config.toml
n_head = 7
d_mlp = 448
activation = "swiglu"
positions = "rope"
rope_fraction = 0.25
attn_scale = 0.125
parallel_block = false
init_std_down = 0.0
lr = 0.000236
beta1 = 0.9
lr_head = 0.00786
batch_tokens = 32768
doc_mask = true
MLP neurons of a small language model. Each row is named by its layer, matrix (gate and up: input weights) and neuron, and shows model dimensions 240-303. Each number is 128 + 24 x the weight over its row's rms, rounded and kept within 0 to 255. A neuron's up and down rows have the sign that makes its largest values positive.
After each neuron's rows, "fires on" lists the tokens most often at its 100 highest values on Wikipedia text that the model never trained on. A number after a token or word is its count.

L3.gate331 [108 104  75 122 139 108 134 140 115 123 177 158 141 172 124  82 127  88 121 157 155 100 155 156 120 132 163 118 148 184 112 165 123 130 171 163 130 124 181 103 112 130 133 154 147 167 136 141 129 118 146 147  94 113 110 127 137 150 151 128 113 117 122 169]
L3.up331 [150  90 152  98 146 135 152  83 156 125 173 182 141 175 141  90 124 115 135 147 138 112 168 145 104 105 162 117 124 160 102 130 134  79 145 139 122 163 160 134 104 103 171 161 135 129 131 117 136 111 170 133 130 110 106 140 119 175 121 181 129 150 118 119]
fires on: "ers" 14, " R" 13, "er" 9, "i" 8, "am" 6, "ar" 5

L2.gate427 [148 114 143 146  86 133 126 121 164 165 181 129 127 129 150 121 158 116 127 116  99 115 172 107 177 135 152 126  86 134 126 151 105  96 138  80 108 143 110 131 143 107 150 146 139 127 158 144 159 103 146 120 145 148 138 143 101 101  84 154 142  95 136 135]
L2.up427 [102 138 164 127 117 141 129 119 125 137 132 166 107 129  96  84 134 125 166 146 123 108 134 143 127 131 166 144 137 145 131 147 126 131  70 152  82 153 144 129 131 110 168 102 146 111 128  96 166 167 118 107 123 169 110 161  89 110 120 118 133 134 122 114]
fires on: " began" 19, " ." 14, "'s" 8, " Super" 6, " popular" 5, " include" 4

L2.gate53 [141 125 103 122 133 117 122 147 142 131  94 126 154  69 122 122 150 135  97 145 118 109 163 185 120 118 135 114 147  76 144 123 129 142 131 133 103 112 134  99 119 127 155  86 111 118 143 106 138 163 124 109 198 129 110 132 116 151 161 130 158 164 135 112]
L2.up53 [125 105 160 121 126 144 110 113 100 132 119 116 143  95 113 127 145 173 115  99 105 120 127 132  96  76 148 133 113 141 143  84 151  99 121 107 113 132  94 132 121 140 106 120 122 163 110 118 115 156 121 156 109 182 139 133 136 122 125 163  82  89  92  96]
fires on: " A" 47, " a" 15, "l" 12, " st" 7, "oph" 6

L3.gate283 [135 130 131  96 145 165 134 125 167 116 145 152 101 146 140 143 132 148 169  98 125 162 124 110 171 163 166 151 164 120 107 180 124 133 138 109  98 142 103 152  58 131 137 153 151 123 161 111 124 121 127 131 127 140 119 164 161 118  82 142  57 125 121 150]
L3.up283 [106 137 110 131 162 135 117 130 146 119 128 128  97  87 161 145 155 152 109 119 157 136 115 113 123 212 142 109 164 148 160 110 122 105 129 111 131 153 114 127 119 143  77 155 122 124 155 102 154 115 135 136 121 154  82 142 189 154 116 139 135 162  89 151]
fires on: ")" 27, "}" 11, " India" 9, "2" 9

L3.gate173 [118  94 128 128 103  72 102 130  71 132 137 154 165 159 138 145 134 104  91 143 179 112 147 131 122 133  92 113 156 110 137 118 111 136 133 111 119 134 117 109 109 183 112 135  98 169 136  93 137  95 126 170 155 139 119 106 140 138 122 137 159 134 158 139]
L3.up173 [ 96 115 157 116 121 110  98  97 103 174 162 164 178 108 101 129 154 112 106 107 139 127 124 105 124 128 116 123 144  92 121 138  85 103 119 134 121 149  89 151 123 178 137 189 154 135 128 108 130 105 143 122 147 160 116 124 169 134  96 189 148 129 157 113]
fires on: "u" 16, "oun" 9, " pri" 8, "led" 8, "du" 6, " As" 6

L3.gate251 [122  96 121 126 111 152 101 146  83  96 154  96 126 137 123 147 122 106 143 117 149 112 143  96 127 117 141 134 147 124 155 166 117 115 148 129 131 127 117  97 111 101 100 108  93 120 126 100 147 140 102 129 116 150  92 105 169 188 128 149 138 112 145 127]
L3.up251 [ 77 148  87 101 108 102 109 152 152 106 122 121 158 138 102 128 151 120 100 139 159  63 144 141 156 134 157  84 137 135 101 153 117 112 154 159 125 102 136 111 139 109 145 125 147 102 109 182 132 124 137 103 101 167 143 101 136 123 100 125 127 117 117 136]
fires on: "he" 26, "a" 22, " she" 19, "am" 14, "ou" 7

L2.gate446 [133 139 106 125 118 155  59  96 147 166 122 134 145 147 130 126 107 112 140 118 134 108 102 149 120 113 161 157 144 108 109 126 134 150 143 153  93 141 152 126 145 122 133 137 174 153 140 159  68 120 153 119 148 150 105 121 138  95 123 114 137 132 153 134]
L2.up446 [144 138 131 113  95 143 140 104 145 151 150 173 117 131 137 101 111 123 169 118 123 105 123 123 150 121 124 168 104 116 121 121 136 124 134 110  55 145 160 138 121 145 129 134 212 112 122 101 113 148 130  78 157 160  81 153 104 107 142 157 144  88 159 128]
fires on: " com" 38, " played" 12, " go" 10, "osition" 8, "FL" 7

L3.gate363 [125 120 144 131 112 129 119  77 101 158 108  92 124  80 107  86 141 161 129 151 140 125 118 121 110 114 120 126 143 142 120  76 115 156 140 111 140 133 109 114 157 147  97 152 120 164  98  87 115 141 153 170  90  91 109 123 119 137 177 134 128 155 172 140]
L3.up363 [137 198 137 103  96 146 124 122 107 143 132 154 144 107 125 144 138  83 116 143  92 144 124 128 156 126 186  97 163 141 130 139 137 111 134 152 117 158 112 111 140 148 127 129 134 121 143 136 132  94 133 156  75 145 167 110 154 140 112 106 134 112 136 108]
fires on: ":" 57, "em" 21, "in" 14, "ual" 4

L2.gate276 [163 155 124 116 135 105 120 114 115 162 158 145  88 110 147 131  99 136 163 129 118 151 132 111 148 117 158 151 137  97 144  96 161 125 124 148  87 147 122  94 143 113 110 147 161 136 149 115 191 155 126 118 104 132 142 180 134  64  81 190 130 127 104 106]
L2.up276 [101  58 117 161 158 136 147 114 175 114 105  98 118 121  83 121 109 161 183 152 145 150 133 196 123 134  96 140 122 152 117 144 146 164 100 101 119 134 123 117 100 114 159 140 121 162 121 154 107 134 154 178 157  97 154 151 124 113 103  96 107 142 125 140]
fires on: "ates" 27, "ases" 16, "alls" 11, "ones" 9, "ms" 8, " years" 8

L2.gate203 [117  87 126 162 141 136 104 106 128 149 132 138  95 145 166 108  91 156  85 122 138 156 121 166 139 101  99 136 132 108 121 118 108 106 148 160 146 103 133 121 116 126 117 143 135 175 149 145 138  64 150 129  99  83 136 128 132 120 143 101 126 130 118 148]
L2.up203 [145  78 143 151 126 150 152  94 148 140 123 126 127 150 153 138  81 169 134 113 146 114 121 134 143 134 123 112 113 108 129 133 128  70 112 117 132 127 156 121 118  99 135 152 139  92 141 118 145  87 140 135 146  79 115 163  94  99 128 113 124 120 155 121]
fires on: "a" 34, "er" 14, " =" 10, " do" 5

L2.gate145 [173 116 119  81 117 102 177  90 173 133 130 169 106 117 127  94 131 112 143 163  91 133 105 148 143 109 110 134 134 108 103 149 133 111 142 146 142 117  63 151 134 103 124 140 196 112 149 100 153 150 123 117 149 158 116 172 113 123  97 152 102 129 106 129]
L2.up145 [139 108 148 120 195 132 146 157 131 117 152 124  90  78 122 128 133 101 142 224 115 114 105 177 153 137 128 130 174 102 102 110 135 143 125 133 126 100  90  98 132 109 149  99 162 123 116 135 136 143 132 101 100 136  81 130 158 156 102 127 105 150 135 123]
fires on: "eth" 18, " Votes" 12, " month" 8, " rock" 7, " Candidate" 7

L2.gate273 [159 158 109 186 114 113 170 132 131 162 108 142 148 116 115 172 100 135 110 109 172 136 120 100 165 108 136 120 101 131 100 142 156 111 158 129  97 171 196 119 129 164 110 125 140 159 130 105 121  98 125 107 114 164 156 153 120 115 158 135 147  95 112 142]
L2.up273 [ 79 113 105 169 134 162 121 133 155 109 142 135 115 115 142 122 141 139 139 136 145  95 125 144 120 113 124 129 115 106 120 122 132 123 131 117 173 108 155  91 118 117 104  95 137  78 137 131 152 121 129 125 155 104 123 136 125 129 122  70  77 152 126 106]
fires on: "as" 17, "ach" 13, "at" 12, " east" 9, " Central" 6, "cent" 6

L3.gate246 [120 108 161 102 133 114 154 130 182 117 115 151 137  94 124 107 134 141 131 109 110  97  77 127 135 130 149 127  91 116 124 118 131 105 129 104 108  99 132 151 142 132 122 159 141 165 108 113 186 139 144 118 114 108 150 157 107 146 116 129 100 110 104 127]
L3.up246 [107 128 125  98 120 143 166 157 101 110 147 151 105 137 140 129 138 106 118 125 127 126 129 123 158 144 134 135 132 152 122 109 129 110 104 122 144 119 131  95 136 144 163 109 140 144 147 117 148 159 127 107 153 182 146 137 109  99 121 102 173 109 164 107]
fires on: ":" 25, "ign" 13, "up" 9, "ile" 9, "ech" 5, " trans" 5

L3.gate170 [124 109 130 131 154 136 101 181  72 187 143 141 132 132 108 142 168 144 131 161 120 122 179 141 161 113 125 185 116 127 105 163  98 114 124 136 102 130 148 157 133 161 120 131 137 107 101 105  86 134 128 117 131 122 107 134 121 133 138 117 144 170 140 163]
L3.up170 [129 117  99 136 150 114  94 129 157  83 116  91 107 180 162 128 135 147 139 118 126 107 140 145  89 126 133 136 113 100 148  97 116 118  98 111  91 136 158 100 166 133 141 171 137  78 157 112 124 154 165 173 171 122 115 173 101 134 131 129 130 120 115 118]
fires on: " (" 68, " elected" 4

L2.gate336 [132 116 119 100 104 137 123 143 119 160 166 196 130 142 129 134 142  96 106 130 141 150 144 116 129 147 149 145 136 107 132 100 123 118 150 151 107  81 135  84 131 151  78  91  93 137 103 143 122 118 100 153 135  86 151 108 134 129  61 161 142  94 116 111]
L2.up336 [144 142 117  92 103 115 127 104  66 167 169 164 108 122 133 113 134 147 127 144  91 165 126 111 112 114 134 140 145 150 123  69 102 112 124 174 106  81 143 117 104 147 119  83 138 102  95 131 142 176 116 155 120 132 170 138 142 100  91 151 114  85 120  88]
fires on: "er" 32, "y" 9, "ert" 8, "io" 6, "a" 6

L2.gate294 [119 120 156  86 147 143 145 136 137 130 152 148 134 129 137  98 109 110 128 130 118 120 116  89 108 156 100 145 149 111 157 135 131 141 144 121 125  95 132 133 136 107 132 173 155 144 108 156 118 146 152 113 177  94 137 134 139 133  82 166 127 105 126 123]
L2.up294 [ 93  97  84 122 142 153 101 141 135 113 140 143  95 150 105 135 139 151 149 171 100 124 122  99 112 124 146  95 191 114 168 140 128 120 113 108  73 131 146 118 116 119 138 156 141  94 131 178 143 167 135 122 174 131 112 138 165  99 149 160 107 131 160 154]
fires on: "S" 18, " econom" 9, "and" 6, " Be" 6, "iles" 6, "ove" 5

L3.gate54 [131 167 160 161 124 131 134 128 105  99 109 143  96  57 107 117  87 109 132  91 163 111 122 128 182 109 111 110 123 151 104 114 110 124 117 111 168 122 156 160 147 134 103 121 122 169 125 159  80 112 133 135  97 162 131 121 126  99 164  73 114 100 162 129]
L3.up54 [138 108 190 123 104 165 126 145 146 101 170 102 107 121 106 132  75 131 170 129 148 133 160 124 114 120 116  97  67 148 142 132 129 147 123 139 101 145 156 121 138 113 136  88 119 131 130 143 120 168  96 142 120 142  91 106 141 155 161 154 136 155 103 157]
fires on: " ass" 10, " game" 10, "ts" 9, " play" 8, " t" 7, " b" 7

L3.gate82 [106 104 170 150 119 109 149 113 126 147 133 159 114 125 135 131 112 138 116 111 129 119 131 127 130 126 123 152 126  73 113 157 141 123 103 157 119 155 109 134 121  98 119 142 176 101 122 121 132 124 144 109 148 111 121 135 108 139 124 120 149 105 121  99]
L3.up82 [146 150 145 104 120 116  95 116 148 123 169 153 153 103  89  89 170 111 106 125 125  67 123 145 158 156 145 133 133 160 132 172 126 101 160  86 126 127 113 120 139 111 127 144 142 109 149 136 159 109 140 133 105 130  93 193 139 133 135 139 109 138  99 128]
fires on: "on" 19, " 19" 11, "an" 10, " 6" 9, " Washington" 8, " 197" 7

L2.gate428 [125 138 116 116 120 138  67 100 127 139 116  79 140 127  96 181 156  92 147 124  89 138 122 138 106 147 132  98 174 129 135 122 127 109 150 170 151 144 146 143 117 149 120 143 110 173 153 143 105 147 122 136  79 159 152  69 121 114 134 135 125 154 152 124]
L2.up428 [159 145 142  90  86 132 128 135 142 150 128 135 136 163 134 139 146 121 148 111  93  97 107 130 165 112 145 132  89 157 121 172  89 126  89 130 123 133 124 136  96 116 172 127 153 127 148 114 164 185 121 120 109 143 134 151 101 123 110 176 118 120 125 117]
fires on: " Miss" 21, " Wil" 13, "ach" 12, " Gold" 8, " Bel" 7, "field" 6

L2.gate403 [159 110 131 156  82 151 109 151 142  83 141 128 113 163 119 160  84 114  95 132 145 139 117 126  96 115 131 122 160  94 187 153 120 137 112 195 134 133 131  91 137 128 144 116 130 140 119 124 167 122 112 158 115 136 141 101 115 145 149 110 135 144 189 158]
L2.up403 [152 164 144 136 155 148  83 154 135 111 138  88  89 140 127 133 106 140 135 114 122 122 134  93 110 126 121 126 172 153 116  93 122 143 105 134 175 165 147 109 114 110 184 148 137 152 123  94 114 136 131  99 127 169 154 118 158 147 140 110 141 128 113  91]
fires on: "e" 37, "er" 27, "re" 20, "g" 12

L2.gate186 [131 146 151 169 118 110 117 114 152 148 109 134 141 128  74 153 116 162 133 142 120 133 127 167  70 112 124 143 136  85 150 137 173  92 121 137 130  72 117 144 146 123 132 144 120 139 154 145 108 140 162 120 134 120 130 152 146 111 174 107 171 129 109 156]
L2.up186 [166  99  68 141 117 113 140 111 132 130 115 152 118 144 121 149 114 132 152 132 131 109 144 134 103 135 139 135 119 137 138 125 147 103 128 124 104 105 124 157 135 116 126 153 119 136 149  78 161 123 138  81 151 125 120 188 142 124 165 132 139  76 130  96]
fires on: "ery" 12, "ext" 9, "q" 9, " cont" 9, " imp" 9, " (" 6